config.toml
hidden_act = "swiglu"
norm_place = "pre"
bias = "none"
init_std_o = 0.00677
lr_mult_up = 1.39
warmup_steps = 287
schedule = "wsd"
decay_shape = "cos"
final_lr_fraction = 0.05
max_seq_len = 128
MLP neurons of a small language model. Each row is named by its layer, matrix (gate and up: input weights) and neuron, and shows model dimensions 176-239. Each number is 128 + 32 x the weight over its row's rms, rounded and kept within 0 to 255. A neuron's up and down rows have the sign that makes its largest values positive.
After each neuron's rows, "fires after" lists the tokens most often just before its 100 highest values on Wikipedia text that the model never trained on.

L5.gate212 [138 140 124  90 141 112  96 110 174  98 155 121  84 102  76 139 112 110 125 166 137  84 104 112 126 159  71  96 144 160  94 136 108 147 121 126 155 153 137 101 214 103 127 128 127 129  52 124 109  54  88  87  93  94  86 199  63 145 152 136 126 181 169 167]
L5.up212 [118 117  89 122  73 167 163 131 140 113 154 130 118 105  98 163 157 115  93 117 106  68 145 114  78 132 179 225 168 161 133 106 129 117 148  99 134 128 113 161 155 151 106 103 160 123 109  91 140 161  82 121 158  66 118 107 153 173 127 136 145 123  83 146]
fires after: " Sh", " S", " s", " J", " H"

L5.gate57 [113 122 178 106 151 127 160  98 182 122  55  86 172 100 121  86 156  82 154 115  98 116 164 146 126 140  98  96 122 155 211 122 141 143  89 101 119 100 139 149 129 113 109  92 109 126 122  66 155 152  82 131 161 132 115  81  95 149 153 132 111 121 112 124]
L5.up57 [168 153 123 186 140 197 138 157 150 134 170 145 106 103 175 122 170 107 142 142 137 113  88 153  98 151 151 125 153 143 131 131  90 142 120 104 148 117 190 131 117 110 134 112 143 151 189 142  86 176 149 113 106 161 135  88 153 147 108 144 180 163 142 179]
fires after: "s", "ts", "ers", "-s"

L9.gate187 [136 159 109 111 102 117  94  99 130 134  83 110 126 155 102 112 111  93 136 157  45 144 168 158 153  92 143 143 121 132 120 100 129 128 129 102  85 102 138 111 149 154  61 154  47 110 164 132 141 126 135 109 159 158  77  67  77 149  98 154 125 107 127 191]
L9.up187 [156 161 153 100 133 142  54 183 140 154 102  97 160  95 179 120 204  71 146 139 138  57 100  68 109 177 125 116 180 139 126  87 108 192 109 122 123 134  80 169  80 129 104 132  87 114 126 154 115 142 112 106  67 201 126 184 103 133 105  91 190 188 147 121]
fires after: " S", " R", "s"

L5.gate86 [120 127  90 100  96 148 193 170 142 164 146 103 123 110 155 112  88 127 114 121 106 152  64 155 157 152 207  96  86 109 129 108 143  76 145 145  71 171 118 146 112  84 154 183  94 133 146  69 160 184 139  65 110 130 135 116 121 171  94 155 130 192 163 129]
L5.up86 [ 92 122 123 131 100 103  83 125 150 138 163 140 149  29 127 108 108 157 146 142 156 123 139 116 117  95 158  98  62  98 184 149 159 133 121 104  87  96  93 171 111 135 140 112 106 176 150  72 128 156 105 134 106 150 187  71  69 111 148 135 113 117 125 125]
fires after: "u", "g", "ai", "V", "eng"

L5.gate344 [ 74 126 133 104 117 125 130  95 151 115  88 129 122 100 100 177 140 158 123 197 129 143 198 184 167 119 201  70  92 168 140 155  88 115 142  91 126 118  87  61 126 109  98 104 107  89 134 154 103  89 118 142 128 136 112 146 131 107  67 120 172 122 160 137]
L5.up344 [ 89 166 146 118 126 165 111 121 151 191  66 129 145  49  86  83 131 152 124 177 158 200 154 117 204 156 138 101 138  90 164 126 156 166 106  97 109 111 212  76  92 113 124  68 124 126 158 118 107  70 158 137 128 151 157  90 128  67 112 120  93 131 119 144]
fires after: " I", "I", "ian", " II", "red"

L5.gate505 [133  78 183 209 149  47 140 144 139 136  43 110  89 123 214 125 134 156 129 148  83 142 174 150 138  85 163 119 187 127 164  89 125 134 117 153 146 102 149 121 153  68  68 109  83 122 117 139 150 102 104 141 113 107  71 124 185 110 142 142 114 102 144 111]
L5.up505 [135  53 140 131 191 171 100 168 125  92  81  83  95 139  92 118 120 148 162 187 133 156 128 127 119 133 160 127 129 151 150 117 145 170  44 142  87 156 137 103  98  94 117  89  90 123 131 150 175  40 155 117 175 125 128 145 148 165  79 131 155 141 102 168]
fires after: " comp", " Comp", "ch", " Mag", "p", " P"

L5.gate340 [ 69 123 152 136 150  90 153 115 143 154 124 129 169 136 165 116 147 101 167 157 103 112 120 178 174  91 126 198 214  89 107 153  98 147 183  75 144 116 157  58 158  98  90 163  98 137  46 107 167 144 158 100  64 122  95 134 125 128 123  94 112 175 133 110]
L5.up340 [140 135 199 104 122 167 110 149 113 106 136 153 160 118 101 104 167 130 159  73 167 153 192 158 149  76 134 117 100 111 102 141 167 120 118 148 116 197  90  98 132 103 173 160 123 138  94 222 111 134 120 154  55 127 126 124 146 104  73 139 151 191 187 192]
fires after: "ording", " Ex", " ex", "es", " as"

L9.gate269 [143  57 124 123 114 109  95 113 165 159  90 124 111 131  78 121  82 104 105 117 102 168 129 158 157 130 195 146  83 138 157 109 103 139  98 130  76 125 119  79 171 172 110 136  89  84  52  95 150 156 207 109 189 140 121 111  43 132  79 142 133 165 161 162]
L9.up269 [116 106 155 197 144 117 121 121 146  95 123  70  63 177 152 107 171  91 117 129 150 138 147 141  93 154 148 133 101 127 146 108 128  99  66 164 108 107 154 109 180 136 113 145 111 116 149 140 150 205 133 106 136 108  64  76  81 106 159 196  87 195 180 157]
fires after: " the", " S", "w", " s", "he", " e"

L10.gate351 [160  81 185 143 125 146  79 160 108 190 122 145 102 140 153 151 115 191 151 142  79 149  92  95 125  98 123 115 133 164 135 150 150 114  31 149  77 130  85 228 157 151 102 182 153 121  80 119 174 144 164  73 169 110  80  91 124 119 116 137 146 113 114 188]
L10.up351 [126 176 129 108 154 163  65 161 138 180 131 102 128 131 135 111 150 140  90  97 140 163 183  86 135 117 125 112 100  86  94 120 169 164 109 161 128 126 121 122 120 179 111 159 110 115 102 177 163 159 114 118  89 138 149 182 131 101 140 139  70 100 157 112]
fires after: " W", ")", " H", " A", "-", " ("

L5.gate22 [138 118 127 161 151 164 102 133 179 173 107  73  87 148 131 161 111 152 148 166  86 122  99 188 119 128 102 103 174 139  90 158 143  98 143 200 113 176 149  63  83 127 128 160 118 122 117  15 125 117  86 164 122 127  74 120 128 142 127 100 113 151 166 149]
L5.up22 [146 139  80 149  74 140 112 122 186 155 134 116  90 173 180  62  93 105 166 111  72 126 165 143 147 165  99 186 138 125  94 111 109  63 168 158 169 170 199  82  86 160 141 142 129 123 188  81 133 121  99 188 101 122 114 149 116  80 164 114 159 182 136 126]
fires after: " f", " g", " a", " H", " h", " s"

L5.gate324 [139 168  95 127 112 105 160 112 176 143 155  64 139 118 118 180 170 129 141 149 154 147 103 157 171 124  96 136 115 108 198 152 143 100  98 165  72 161  80  77 137 181 102 125  74 106 117 134 123 130 143 136 174 121 137 119 112 117 111 174 168 129 131 150]
L5.up324 [100 103 108 154 158 110 166 137 113 162 190  56 134 100 144 160 148 162 111 148  93 143 130 108  90 173 130 181 204 154 118 141  95 151 140 115 134 151 101 139 119 143 103 160 111 129  96  89 145  66 117 176 111 128  93 179 155  88 159 181 128 158 181  96]
fires after: " T", " Qu", " Sh", "u", " W"

L10.gate340 [126 154 103 103 125 111 147 165  73 137  59 125 151 110 186 115 131 147 115  88  76 119 136 126 137 184 107 109 163  87 134 149 141 145 127 137 105 120 159 162  86 112  85  89 146  98 144 186 165 136 148 140 105 144  78 106 136  95  95 160 109 170 131 104]
L10.up340 [127 135 137 172  81 123 162 114 128 168  78 117  78 116 154 113 171 132 128  88 105 123 162 131 115  99  86 135  97 117 105 175 129 114  70 125 154 111 120 137  93 131  75  55  70 118  77 156 123  81 113 114 157 122 109  99 146 123  99 198 123 111 100 141]
fires after: "\n", " App", " medal", "|---|---|---|---"

L7.gate503 [ 92 204 126 105  95 111 126 148 151 148 132  88  92 128 152 138 113  54  85 178 160 135 126 127 175 157 160 113 189 163 173 103 150 105 102 153 115 165 154  98  94 152  85 148 128  85 107 140 134  89 135  90 134 134 131 156 144  97 139 136 133 129 164  93]
L7.up503 [113 144 130 121  89 140 172 168 172 103 174  68 107 162 185 169 141  82 116 220 126 174 129 134 130 136 120 144 104 114 105 158 130  74 130 114 148 147 106 145 157 107 138 115 118 117 135 165  83  64 106 151  59 182 145 118 113 116 171 119 148 142 143 173]
fires after: "|", " P", " App", " Total", " Turn", " also"

L8.gate401 [110 136 151 113 163  62 129 136 105 125 172 126 137 100 133 166 148 157 111  80 100 168 122 141 110 183 182 114 136 131 130 166 114 121 159 122 117  80 154 126 124  85 124 162  93  95 133  99 113 148 158 132 137 134  48 164 154 146  81 203 185 129  87 114]
L8.up401 [ 87 172 106 116 166 134 181  94 103 126 187  92 138 175 132 137 124  97 199 146 119 116 151 161 104 132 174 120 136 116 108 165  54 146  94 104 114  97 134 161 125  98 143  83 122 116  84  92 135  81 101 132 120 127 122 132 145  99 113  84 150 128  71 206]
fires after: " |", " F", " 1", " B", "|", " 2"

L9.gate110 [195 102 125  95 167  76 159 185 115 183 139 116 157 145 189 156  98 108 100 103 124 115 116 170 120 100 160 151 173 153 125 209  96 124 100 142 109 134 155 152 116 173  96 159 140  69 127  48 141  66 137 137 183 133 116 195 129 178 101 133 114  98 123 146]
L9.up110 [128 109 146 109 117 189 176 129  92 191 131 127 118 154 128 109 158 109 177 113 119 120  89  84 132 127 117 113 138 106 170  87 151 171 118 151 105  73  94  96 161 136 127 103  82 114 164  80 136 107  61 114 141  92 161 106 115  99 115 121 167 115 125  82]
fires after: " |", " 8", " 2", " 9", " 0;"